config.toml
n_layer = 12
d_model = 512
n_head = 8
n_kv_head = 1
head_dim = 64
d_mlp = 768
vocab_size = 32000
activation = "swiglu"
norm = "layernorm"
norm_place = "pre"
norm_eps = 1e-06
positions = "rope"
rope_base = 18000.0
rope_fraction = 1.0
qk_norm = false
attn_scale = 0.125
bias = "none"
tie_embeddings = true
parallel_block = false
init = "normal"
init_std_qkv = 0.0188
init_std_o = 0.00383
init_std_up = 0.0188
init_std_down = 0.00313
optimizer = "adam_variant"
lr = 0.00098
beta1 = 0.95
beta2 = 0.98
weight_decay = 0.34
lr_head = 0.00873
grad_clip = 1.0
warmup_steps = 356
schedule = "wsd"
decay_fraction = 0.581
decay_shape = "linear"
final_lr_fraction = 0.0
batch_tokens = 131072
seq_len = 512
doc_mask = true
train_tokens = 1020000000
steps = 7782
dataset = "wikipedia_en"
MLP neurons of a small language model. Each row is named by its layer, matrix (gate and up: input weights) and neuron, and shows model dimensions 341-511. Each number is 128 + 24 x the weight over its row's rms, rounded and kept within 0 to 255. Numbers have three digits each. A neuron's up and down rows have the sign that makes its largest values positive.
A block is one neuron, or neurons of one layer that tend to fire together. After each block is what it responds to, as a language model described it from the Wikipedia text at the highest values.

L4.gate72:122112121112115166135145097166138159156160130124121155141158131095126151114110119133118139159124090108127114128152190122116147088125121134155105136121147110147109115141133087147127113176150172156141125097142149151164137146108100144171118091124110114157085093067137149149146173118123153123130125150169154120117108143123110103115128100169145138126106159134133136131152096154111131143131130080107101120143148160095134111132131127152114139164132123120147117144133114181124133095101153112174139126095087141155128123140
L4.up72:135134125115119143152148119166126137130095161101123096138113111142159085137133155115125133143138128117092117144149145210123120152165139104098185118151116127097151123151111161126155152127123144147090158126125128105127150093113175139135170130140137142123159179135136159097132081126084125100105147079112112115159083112120111119157105157141111108083102141138121131124096127095122076120127127103149121106127167116133115139141090125138119116137122121119103133127126155129136156105111096126115117162153141125141098134108
Words naming a sports event, category or role in results tables and bios, such as singles, doubles, Men, Cup, directed, portrayed, Composer.

L2.gate2:141149131138168147121133138122126167124137114106121099155131056188129138119175115119084138074128122147106123111186105188110149148130151127148103127098125114168109092125085161133136120183157096126036101105104099150132129098159111130123119112134108130126139163147113126125131128111147109120110131117082121098134107078135099098141133146128136085134125147176132101142150128130170129120122130139157148168138138091130148159155109140150141078101122113149146125146088110110098162108144127135131127122113156120104089159106
L2.up2:138142083126145156138130110133132123131090109092141142110152138130163098139108128107130121130072114141123139143152119129111147143130085150144160138155123145152150097110161087125158118120113110152136082092122150130103114119156160116143145135113107110117139125100149132147120129090131125089109130138127146170127138146146123103102157109117105121148118138165163105121096118094110172131122081086142129135115105088124170146119124138099067106089115127100149059146162123123173103122160134114154118163106141115132119109207
L2.gate25:129157137123162137121115157138114132137109120126149064106146130145107152156091140183101127160125102121094173114135116121130143161069102105130128138089150104139130122160124123154143086135129128099139133129124174107111148147095109118151134137176160137124091154113170146153132157099133146102090121140182115163125116082089128156127136140148132145104173080118132126148133094128122144153154101132142158165111158117147111160132116178129107101106147139114135140125138134159087078098120141119150162128124131113151100164124
L2.up25:175165141140114165136149144153114128178104094077163155125126079137136130113176149075118112140097132111131119133138123099127149104086111138133149135104135109152166111104137171169110048166171122113126126090154140114132134112114125146104107126125128090140130103149190109141157158083090075134159116116081143126107124095103147129114133161125136124136108153139078133121130118145102128121091120111097144107154100136149130122129133094129105155098095166118108087127132111130135104101065123139129150114119139129107113114125
L2.gate90:102115115106165103113113158098156092136071075079140100122108125104146115084161140092127124109131157114158146144099098136110119093125124149131194140147183109155147098120180093129148120161110145136080135125160145203132080123138102102161109172113139121104122119101098081102155096138171127134148134128086132106146106145108114153131130129061163148133124151160137106087116131082132130135095116127125118106111156178158169097114090103111132078110125106099158090125156179101114110129118113110110134158138157153171107129142
L2.up90:154088133131167123128161134112135133118149113124145089143122093137184106119149146194114111162098137127130158119110123120091175113113124117134148122121146083159158128152065138178097146144114132111106145135161159131138214096125120132125143145125156142134103136135079090152171139141121098113150148153131097119138144106112171149092092105117125157141110124106141093159132132112137137143128091109145143130143167137087185139123134134119170131097116080098160055119122146128126125146094099073138107164148114103128093106123
L2.gate342:178155131094147108120128129134189110116098139132103156137158111151117132107093114079174130097144175068134113150141111116162135104123131102139140122160131174111100117145068121124153139192107104177122138157150102131084164084122143095082139145127136129116147131126087107127100146129130131119149134128163171109170105110157143140136113117161160144129137076137090132174094184095134143152120103161134126135127114174095129140119145142120079098156091155098073170135129122116168093105144137138179088154128166138173166138132
L2.up342:110142151105137103169198081102127100153164143140134108126137130130128164118096120129136134143160138134096140078128102110101125133106105122101161097190103116126160120114131108102117109218137147121145135132097150154144143145150087109124112141117126143123097127138101156119091128125158140154105115156080063155113089131133126162138131138146202170140076136175109164138126127147194135134152124115091158150091105111107123122128119157114130190142147120124133113118129097152166159152127152099134123146130156134098141114133
L2.gate356:160127106107084145100134118129101082121106139161146114144122141145151113138132133169145130148157117094132107125146120150147174120082099154128133169151142112123158197108129096177125135114130139130136157167129182120087143130087130090154174131155129124116138122122097088118104147152162133101152136153134128165118143128136164156130105127112109162096156064152128138131103096133136189131107120159149123116105121091137114135148152130116061082125130154098110131131146142163156073134192116131131166134153150092160153164097
L2.up356:119096117112134159116118133114147151113128144157104133116146127126154145090145083130121139130169112124079112148129160124142196175134125115153101116163101153119146158135134139133114107185157168134148123105145115152117124127117103158112126131090116161129096157171121098153120151174102112099129068137124078133151111108131129151143122155146127174089129128138143119106104144114180125148180128104123117117122093060096144072134121134135134139146147160123132149122067119105136142158130167097124138155166109153147146115141
L2.gate561:115142179136081117118155126165146118157144134172112101095146091134159136130128133120124148129098144123091098100108122115115152159084120101116114117113126152160168116141166186129118147112087134130136138120114128124141155126115123184105119101148182135140130117132096127107117125121170121116105166105137135126127122148138156170147101149158108176133131140121164173145123110152141134121131157159110144176083131107148110143108131101146108117169135107157129162150062118142111126100117137101108136117151135113121171118135
L2.up561:142143128146082115119140128156157101175140147177129120130160125130119139105089120097157121168102134096128126115084108114127146142106124140124126131142092126138155130128127134151101122090116162154154162127162148142115138113117112152129143128120148099141116109133121093121130144126117119115097127119094148134155126191143159141134118131122140155113126096120136164122124090170096127135126144150132107141110187109149121102098143128144127087168139142135111153149095135172142125158153131127089135129123168104130143104135
L2.gate713:125156153130147147113116120142117148113131175126132120133170075131136124088161089168127139137187122147156121124153144131154139109125149110145088103140103098128158136111151164081108117125144104132138134106140101127117084118143122143095121098164148096137109129121139131152122152119127076133110122080123149124094125151134128185136140131128103138160117133135142127091130113128121128184161107147142167129143167111155139089108148142116111125118123133148114183161160132127132158141164104147181107156143113129114152136129
L2.up713:168148147149123161166087113152156126115084109112154102133133098189138093169159158113123159107154172141122138118114136126135113083154109174152151124143134109141137164145112167132127077119174143142115121158125115092076173142117072120120141128161147144127120122100133108120149138120115122093119079092104155134104118122144139113156112151145131152147121144090070137133119136144135152129102117127154089110113114158143122116095123113109133122151093129113136099186133167132103113108087096120123087123132147114120109120129
L2.gate727:118123132161152140174154091159123135153147147126163152127152122068119139108116099171117128090130147125132104115170105172116145094136124128158105097157114104135158123119127132141125094121145096188145134134109101158084147114153123105130142100131131151147142122142084118164092094104145088127152128169109131141144108179089153090120138085150136140140135136109145127095145109163134116086093092101119151151163173148097134152073072149135110106125100135125151104112092142149148118121149125129169118121099143136139141129138
L2.up727:140141125129135141114132108135119109146144127138108090119140139100161114145111123146129088141119165128135068109111130174098151111105139144149125167128094127137139122083108120130116102145133121136194085149083116080079178128142107086108128137125142134145133106130106125144075103136134061120145174193096118168180104163104162144145125125153162154128129129129142142144116079140129139084100109122155157117137136136138097113088132137076116111135159117115134155125099121142153128162136119108154106146101125156135128136169
Coordinators (or, and, nor, &) joining two parallel items mid-sentence, such as father or mother, 1952 and 1956, threat or benefit; weaker on is, (, can.

L2.gate62:083106165109127145144121116098130147148118130113140136198139141108143121135123103115113119111159144144141110141122141129088114101141123113149121078140101140159150095061117101120082144135186140119136167142161116152113105127103130090152110062087106081188135179159121134124112123143116132138142127148124128154131130187158134115127093138137165123107163111100154143149157126136110142095132112135121144166132138123109137122138121161167181124106114107120100090128092094160099140146115088156113113156142105120117128103107
L2.up62:138124143138154095167129129150110135131088183095109117098139141107152128090090098100144142123129150144158128176133134154156123128190138122144138115150082115101162145137106103151137150152171122145070074103111157139094123142125135118100144128116149121105141119142106145146115130104140132147087132133120134130156123113133115152080146097087136114125147099117167096120123148113139111140106125169087121101142158154094166138127160118093096108096111099117111168148124144110152085137144162099166100121143113153118162121189
L2.gate65:139126116124125173145157123104105145151126143159133131166145165120148127135132129164123147076140110154145090119129115106168144089120128134110105107097108126132125125144151149138124147135136113121147143104126146140071115153131136118125134097112129165136100136151158101134176128147102115153127129166123103129122126112126134153083122098139136173093092151167122131109127158148108086139168151139126155133149110094129177112098137109151113086089128146133135155115132157135135093188140150113143099165133125152134131105147
L2.up65:116151103110124164164171133087112152116115112147133153132171105119192157122119093137120129094110160200121080080130099116135079098149137132127058147093114155170118102166117140127129138124172149122157155136139107129075132154142113135133117136107154131171124143163123085151157131114114143146177093125158133137109124085106096188133100143121146149092064118092101093149123154104126099118152138142156153131140112092143106146107161101164112141102117135152108136082127134121129122145128142149112117110110117136125097149112
L2.gate161:130128108100135107143142133080115138113103090128126118105165122134091133160140095155118111146202122119175155154156154083125132137170103104137081122141100123148149131118132097141106118179113132115160095134121128107122108123112098117142103110162087162135120126130124123155169139136169102134158128171151079100126113124172069133114106142122156113129169176124128153127135112151082119121158087135085098126126147141123134080150154139134130142154156152171087105129157094124075179140085153169135168122124118172137096115137
L2.up161:131128109096109127118150124120126120093111117118125119114134150100119152120107077157094112140204137123114172137129132101113117156169084129154100134127104106154147143107098109100095106137138158107187138147143116133091094113118078103133114116192083141134140102124114143158133131108140123133107120149169102114127120131142088129131097198113094161156169158145152174138134117128140124132134099130107138100159131147120117097153140159165144119132116169151114083096152088127149165128125151170118153127122116128126113120131
L2.gate171:151174152107154138141117132104119130103134103119133094117148142128133153147170101095107135164115140130124143141171152126149132119146097115137079152151140097127125142088084092090150141145148129132165115184133124107103092131148150107157074131088156141139127159141080081114150095095163142152153157170119167124154118142132151173080087120137128101114132123142144135107128151107129116127133125131100119143134116131157099140125131117099125120156114126103092123146147090132102132154121142096089182108100114151135104134134
L2.up171:143113123120140164153122115152126131157113151140152178107142137123165152129135126144133154133104143097113120122170128099143153109110135080102164156127119170123151099120135123153117121143139150155139079103106134150141126135151145104173126111113125125135130156116186130156137140129126100089118105150129142132130159080141133112078152145141122142124160137165102116118110157158118127152152125126141188156128131147137128065172064138084132119096156136104099109126122141132124120124103149138056149119118117107135118107132
L2.gate383:101181106117124139136142130128145128067137130131122100149131091117163138126123080139121119162103123137100135135115126132133108108162137142141119112102125104160117099119127146112147147102153096162090111135125129127130109064114159120131122134149153166107098134101131199170155111134126105190132142082127125141106159122111127087096116160193119134126108154155145133161119108118064071153168134138168158162128094124090137127129131152163148164144139148159169116169118127121168149095152129126092155081101129145103123122095
L2.up383:096128122125122104162125098139120128132126122106157092153129166099186109102155166149149131089067181124110054087166138139133126151118183107115122112158149123108124117086163129129163143090127145122149111130109146135153087127146079099130088126110145111114116145159106131154143122148114122119098150127132160140117168140124116158105145106129133120173145107148123121139105154138131130141178134140097133118140115176115115122139109119129125111164128137151069128152104152127138155080126130119109116119127105121092106159130
L2.gate425:130116117122158134146146164124129130096107084117144096115181108125146141129091135080136105162137142098139135119143164119093137109167116118129129144107159078117090083116113106142169086183149122132160089133150163107143126112135107091120139129137126140148088144132139141152125104120143108121127146116136094102124133166135156122069116146156166113105103156164109108145151078110106152125147125082131107148142163105095146114109182141123128154150121106171103110142149141137133129123096113129159150119136100125128160128119
L2.up425:132123135127094137160132069088120160108115169157109114146133121137128150135158132162115112105087087114138138106106144112143153106121143154130175117143160117165137150114115133132123144096122163101103163142078103129150065121136170161130132140155131081123096074170144136130136127103094144120158111155147164128131121134139138176125134129117087143101150151138165154101124159128114145141128145159132126127095160157139103079108104143101152108083148082112140155169111101148133105132154133138087120165153095115131164106096
L2.gate617:137142148108125167146118092108113121087095155158095166135138156145137106116135119102089132133142107152143161127114141155123138125170142145134179136108122103173111112112126102146207098202163138159144159116139132126114167164132106085103149151149122112129109128105115123126117147112101143124179156116116130127135157137116154167098111140104138103137154071191145137151120089142131114090129129144071159129126152134095121167101120127142164121166153125087125139104115122121139114165089101102097096124156153135162106119128
L2.up617:121120134135120124171137163106147105125149112084144104102083135126162110177133127150171125165129095135114102129185149071145108088110132122118133140077172136142136119155134119154130136155106137123128121129090128076120114133126128144122092143141140147134127101192145147138160125127155141117107167148121109106157130099122098140145181123116178121078115129159116107084134106106147110110145135135117139129165091115107102158128179144099129136182143115174130120134130104146147109158085131086095134099109140139152178104155
L2.gate706:153116155147164153148175126083105166114156100120156110139142134117163127119133133111098125126148150138130131132135162113114117096136124095131160093118129153121124118149177130138115105148103098144128136111165136091141126138147114157119120106151090161152112105130144085138113125142128136139120092138132062088122121113146115099106094169130109124158110139137176101115146108125125168116134133105148118122144117120105148151126130124143115082141108169134129111119123157141102158173133132119165134143199116135171149095114
L2.up706:127142131116114170110169123127131167111135122125168130136170147136106143128147171182096126143129112112172094119135162127137138096122115160140160120135118156103085170155190091155101140146116124146129141142154157109126124113106187126124102114147130152147101124114129097151126126133089112109112124123104097096101147103156150075088109099108114112133091156107163118146151132168082129128148154092136108093143111128092162098106114099151112063171102138151141090155130123159126139163109122132170148094164128102170156092146
Ordinal suffixes like th, st, nd after digits, mostly in sports and election tables: 8th place, 21st, 114th Congress; weaker on assorted word pieces and from.

L4.gate217:162149196151149119149132150081141103131127155110132104105159171131136084134119113147126157136151156123119148089121128130154081154131132129127125117132113114140111130146116129125113108105163072146167158145135151081145114130144098131098150150115144116114159115143062108113146147096092062105125122132142157139123118122136141118137129110143135136167132160141111094109122126132128101128144158132152158145150107121137103118103135137109125138132060135102149117106155148107110109116119125158147108205138101132106111134088
L4.up217:135130126116082130152164102145121128118105115091123116138108117105170127170132140154169072136101138134056087140111119091099125116140097100146157116121095106157160123109107136173085123106116119145107208140134116112141167114121170128130087119103147121125121146103145142103128150137122118155169153119107117125145134145175109122128146094139178168154185134125115159133145153121132100147130136140158158137111210123128108123161121137110132115113127131160100125158086112135092173137105114102111094091135140130159131096123
The word "to" closing a from X to Y range of years, values or states (from 2012 to 2014); more weakly infinitive "to" and "and" joining pairs.

L3.gate30:124109160133114102112116130119080140108167154131100101142136114140136101103067124145177134138113158121147134154108143135100112148131144124117130110104143099147133111154173135146101153155131119183107138091113127120124162111134138122095138125115137117116082148141145157154153109157145110111157134132112109094151133125156161098157152177105123108132140125127112157058133121059173130135094143067145155115117174121124129127131103136124131152092087106141155121167136122137146145143105136135157075128155145112155129151109
L3.up30:116135137106094113171114154117129145092156151163092151148169106133123150100117130123141093138107136091129155135136137097093118177162147135114104092141138104156174085098142115143141130151136088167119140130150130132103139137131165103123132127064153094124100149138124110118152103203122100122169139087121104123156155138154152106134127169102156145114121139123124129125122117092126143137147163066134177115104164128140104131130110103113129107103127112149183150132088115131132120127085127169139102108161173144141089162100
L3.gate79:129168102068090135147086131132148096100107109108124115148143099156139159137111139141139121164098121110140090149172126190122073106119143158101098161104186140160119124067097140117137120107127110140138150114107144104108126129069128101149135120104136143156121137116138133149134117111109138137138131145092132140127150133135134088083142125142158153099126141123137100147118106113149169126156150141135120092148138149128125163152138127142123150113119092164148092156099114196058163110120124131102155088085145140096116142123
L3.up79:149138137111141132138135105107149157125113105096111129130066148136205154101151117156128119153143130140111122103179123151147105100102152155116150112165175089163146169133121105106120120120136146128141140121109137107127163079164065143083140158099151111095113109097107104157108078054175114118120146161089114133108088142130178116143131121106128167156130144145137168158123098087156132088124126143121113109119168135143142117118141137100133142138084110104150136093169154101134106150162107108128119110121098114118107185131
L3.gate120:115121092157074084147123142130108122125174161099109122121147158113108115095113131123121132143145107183137134101134101115162128144126158152082146114087116119100131122133109103088120085108152078144130106167126122122085151076127094122106112144146162149109105129108102094124137125162157150118126133170153135151119081129107154183152131128128124130134082107173104169167105119125099136163110129118141131100131141105156119077095130132112150078148084152138153162126127120135138129125142153123119109165114193130143121104127
L3.up120:130115129096076137106142132116120089102129112118150119129122137122127112162138104111172159108075156126091139126133156136116102100144124069149127098171094117133119123112127062161145110098139187113102131106111123151150148125143119104101098129129152110129105112099109108137129128130130099153147142092170127127152146122162114107142157103100140164152168139135188147113123134154113169115152092129141110119123125112104157105141099150126103145069140141089134104162117100146104168078144121127154156162147116126139120102127
L3.gate212:115106131089176104087079135133124111122102143103128115143120176112131211112137125119099080145154101146122090122161151113137107131103115169117122170120151084079121109143138078119148084166156086131141095143137136209130104136095111122148129145156159072140127117141160095101155133127127140143117139139124138149127137157179132142126134131158125130115146127163155123142129100141112144147164138117073146090130123129179098126111100161070129132114109130151125118152130117139144130109113145146146126081113132114135129134113
L3.up212:124124114138133126114150139148179124132126152091167160145143114118115132095132069092101130101091125132149149092106143134129121116128116103140143145184096094141159120098119127097112137133129130100138104077118119133110136147121156143146129132155108149095137119156145133154132113131134068165124132123136126125164112118180099086100116113118182132177144143109113118147122163127125158127196081179142091107161125115171127099120117114113152125138149133104115129133112103135137143103140135134116142137108128148159084136158
L3.gate255:149152131119126088189128089137148110093104160131129113112131148146115166135158130113136132104144137086095124131163105127149100166117129106158129131139162138161131125103142085108156111175142133137144164156117165138133116098112089075152141130124108148119141127129133108078116124130113154138093156113109121137136104120164138133173117143170126160135126153146146135118121138096170177171149145131143080104105130145141121107144128133076113107141124114156138127170089118168140116114138148181115152132137131178157086104132
L3.up255:100110159138120178129113103112129092139166127118143147096135110143131140142151132170170118126146110146093107146102120139156157149164104111106122125122109114134142133120130087107138137117107097120174102150122140147093141171129149110134123151111135133116135092093097124122148127121154139137100159135118117130122097141069153135106123079123151146118106136082158068150082129163182128120137112177174103091141152132070129148063119131121135192107165133165131141098114139110128125146164123127138135142067096161115070150152
L3.gate296:131150136106104092143150120127139120088116115130088093119173123159161197153125129132146100131163161114161131121140108138124140113174133123132138170145137123129129126118101083106146094162145103136156119141100137156145111116109118105128134145088141159122103153106127092126218146148109139093115148143097143160108130167130133161108139127139161146086130118126156107166089112150157167161161113128120106106109119104148073098125119126069151123147132132172107148136139091135139132142132140145102175109103120145146115101143
L3.up296:127163157113119162140125101154147118104119106114178141116093131139148135145133099141141108092161096132137130150105149079109128143161137119110169123133100136123120095107081090108148121107137156138144110114124106153158096131129119105120122151139149134136100072109120110129110129133142126132069103154098117123156121149099104123085129116110152135159155113144149139116115130125167176169116149108112156129140105127140148120156104149099119150133162110106148117094090139148138163095124154142125100150150076125114109109114
L3.gate339:122146124134110153133155115188132134131112084129127119128095103115137140064112155160195154119081109139095111147141116132122137139111146130111136136108129131084156132106159125128090127061125095181165151158107131127131182099130132124130144107119127096140127124101141139110127184154168115143118189135143174127136109165077181112140119118117154126128100091111180083119157160132119109142138130110142123112128134115128122142096138155135103096127140160177133131145080121143120124109151124087143102103122118138135137118115
L3.up339:158126131145130114119126156146103114132155140078151111090088168118145127123106132143194103123137139150127105157112104167077088150128157111114142113119123101113140138135145143125130077118132139130127102111110141111130170081132100122120139117114121126124100084118129153127095163144116106153150144125134130135155096130087117146131140128111130125145135106082139117117101138134128108153113082119107123099122140112143133130123175092102114114163111130118055157131142130102126148100114099109125087154140131128145134130176
L3.gate487:140159121151106115153053113116130116105089111090146111117140186136105109130105150120117119151126110102140101158128121138111091070161170101136128139161164084151138090154144122110140120136126081133162093127125133082134109144117146129118088139139132155111113107145168141103143118102148118163117122118099125125085121135137076131113156105132190112089144105092113148120124108097158104110155156127113201120142085164148116098127100121135101091124142130155134126183131103128128159134121097149142150114092151172128108082117
L3.up487:145122069123124138139112142120145119107096153124172158144171155142069113124137098106079106121118114125184114141126136126133210102150099152134115143145128086177113159122149163169146134163114133101119113152104132123123153145122105142156136138157145123127118093180138119129152088066101134136121127140143085127077110152092120105120110135127117098114107165113104149153138139161096136109142122132091159143135111140128162103111087097189131148105166102138143125130129123112129165152101117111167224166077119122154148074161
Mostly "and" or "&" joining paired nouns and name parts (Red and White, Cleveland & Pittsburgh, free and paid); also "on" before dates or broadcasters.

L3.gate77:134117137115134160087093140177078100108101111107105126116149147119158132141141067141113129094152152138118158150157163179137118102162133135132127135144162100103115136141125104048147087094169118130115065138109129138062122128123161123112134117127135114114089157136125143149123117111121150129120120141119157133105149134138114075092150100113120094114170143148102118143116139136139100121152142109077149117139104161138134145108138158124116114156091158101109118160116069139175121139159141164166134116105153145154114090162
L3.up77:127125116119109135157122152154166136151108109167129153133136123121155136121152103105134106107096145114096142147121112138079140131132112170154123102128148108123119096138106143098115081099129143097126116106159132087091181110174103152137107107110102087145143158155114128136128136125125136103118171125129147116140166149118137118109107157111149138108151098129167134150136110161105112141146130115109138134126177155100131119110146095132141111101084133098067135129097095129127130156129120107132103099137106114135109133166
L3.gate215:103111133122118113151192110114145100114097166162121064156145140107149141110093136149161166159128158113121131103154163133139139162110133081112109099122138140148143102089125100143113101149082133129128154126137130171149129102099096102143114124137100157163132131102116114148136156131122173189137127122105056115162065162178151108125102141161146147144105160134175142160123125136106141164104141173111131138112124136128105114112120152127113122113143118123109128164101099143104125132110135147116147153128099124119089133115
L3.up215:162124115110156140113151132156107150142076108138117145093159122096160112137117071130104101114138138130171132152140138070127137145147101120102140144090103141118100163165143143103111129173081115110150086114109151103084149151126141145113127135123136104135128145150167114107142143159155066137072125156133104128160164106086152148090105144147147126103117108132142129127174150124045155112108126140134110142114098107106146109127131121138063135152120157138120110134138128174170163107100166080105119129103100161198090121138
L3.gate240:127117126087136099095132147157103188124159118114136113118134157141150065132093146170136121161171146178118131157122136130089178102155114074119074098117098141098123118130146118129126145158121118135122139095152147108144091110113174159137109102077112138147112150136154176155083104096106149151157146123199104065126124133146099088124131133173151114158145134116113123094161114153132098121156117130131158153133116113140127136134132141161155098144117137184129102150109108140105177086099107130145108137134089155140116128141
L3.up240:161135071124136116113142150112155130124130159110124161125095153168122142153129115127070146140139145136147130160133129103162122111119120188133114153125131156168162132101143126125151164139147140111122135116140143135118146139098130130125115136125098135138107133084153105096115093129108162107119111153137110086157115123141141132147093133159099130130120137141154126100109144123119097119129136152150151144142072136133183115107124116128145149145102106140159168116126133154153137172091097130116121157158123126100152130157
L3.gate243:148137158102188123113140152101138125092169090137144153156157096144119141171150115141124127119106146136154153144126145144114156098148101107104131106103145125118123096194132152139112112144119127142087147134166084127164098145156101171146092105145131094126173145109105136072103101148124110124146136192173129111084122124135137120104144140134123145099107152166138133193122091128097152111131126137130095172117118142111157159140160139155112133127161127166063119142163098098124142116078148118143126147136103113134133145084
L3.up243:116199092112108115115131138134138118104133110142108125134141135167132144135130095123109092158124148093135133113153074108133120111117133164114100155103161105140105132164111124116120114137123119166144066134153150119119121114157124127141116169119156081127100144089157097123140104128116090121119096179141150093110139144126109146094095103130153106067089152170098161155173113153092134159193101116134103111098137171147136123122113129127123115107134138155110144171159108122130105104145126169141152117121143135168115136130
L3.gate260:116107132105176127123125152113125155126131089105099148102105164168136146141114115129129124133134120121171102174144158090112153113166096086139119131156169138112113108116131111147100154170145127112148069110115149116104142159093157115129110117112124093124145130125119109101147125128099136149124123154203094125127104106154115135120089124190137098079140162139123138142118131131105105132134144115135130145141160133113148109140128147158124158130135111148131118125151121128114168153100105110175109149146091160181131094127
L3.up260:143145070050126040154106117127109112139125175126144136138091132114114107129103117169150111145116082076137096180140127180100095166119146164092145133126094121123110081155126141115145135128126172102149141152157120146127128158106154086162123129159146084142145099141140178084136128142086151135108145128135106140109118145143154146129083147154117118114151126114115158164131117140121123156145093135121131130099123114144108102128100162113174102120166112121126171174133109140121113122086098157114082144159106115118091119128
L3.gate674:139109131093157132112148149110132137115111070138131115134190142134145122145107128125112091174138141123185136151116158096135169117168114105126087129097184110141084104139122085153094115132137152115135119130151109128120119120115153130125126098133136104178121162112145154161134098108127123115121136149168105130140113132135116118124113136143120115108143173130107147133172105159096136126140113127105084146160144119114157131150142124150142129118122098150085098106158117169095127142073139119149148122096071073149133132130
L3.up674:134127158125107137157118094066105150114131126134114124134133100108130140146146133097117129141083081128128145116095119144124120073082184150093145118149132174145102114138113099117126131119092099151121099162101133119159153131135135146129136133103094121123141114130099132133151133159111163092170091126136139162098107102164165126099114096127099180128121136141115115119137159146138119119127163126114125139085137143123111112127118124102103097115105105160141133172089115147095096119175103123151117108181111174143114100163
L3.gate730:126134130092113175148134141152156130125106098161133101166188124132154097120129102189144132113141117122118102139140135149156145108158166126162136131109135113130121062144105119130102125140095111147128102130125144126074146112091145114123142114118121137143108151132108148145155133137121127113145125084056136147119145159099154104094115134086101138126103133091101099126157137153127107125137159111128154109127155117112152145124154157173165131212137151101120132172105100152151170096107066134107119148135115158134138139117
L3.up730:074145177106127091153142114148115174153105095144133155118146101135099114151118126166176151096123117116086144116144110107106107126141132171106200100122149095115186124111107150126144130087147143163111136122083137120120111131095141109113115147096118169120153099154137156101127134163127158130125167149059148147095112143123125107114157149086165105134166102113141147108137087111084132109099145164154143105110125113116114120131131156105114087118179101116112136116119085137126183111084106105089129096144143142145103145117
L3.gate759:098130125095163133196161176152123119140171152121138126097123109133149128134120188168126089116095108088138133112081125136121115094118139143126177086141131103109169108165152096151115109137111115115122131147139151093132138152124092100136114090128135116147135131070147116113104120096150152110184140147108113151119136142137162127090113115144107135128132105123164149162133109127127131103149156153110121095115128170132114151119112174145169134167083147114093114128150075160120119174071099111093119128155136147088124089111
L3.up759:105143113098143170161142168131151128134149135110121083149144158148131164156136122146106095168125146094143128101145118102118133121137113147140139102125144070115151093142130070084097097144133122112104125155163157134101121121096103084155100124123155126203105181059131098123152093103133197106128107137100146129152124128132136151099121123137120129145087124142138145170171100136111134160159111138115129138150136155166133126116133145171138125158109116152105126114140070173108168124121143153117139138091129141104126076122
Words in sports results tables and season write-ups, such as W in game logs, record, title, 1st/2nd places, and column headers like Lane and Pld.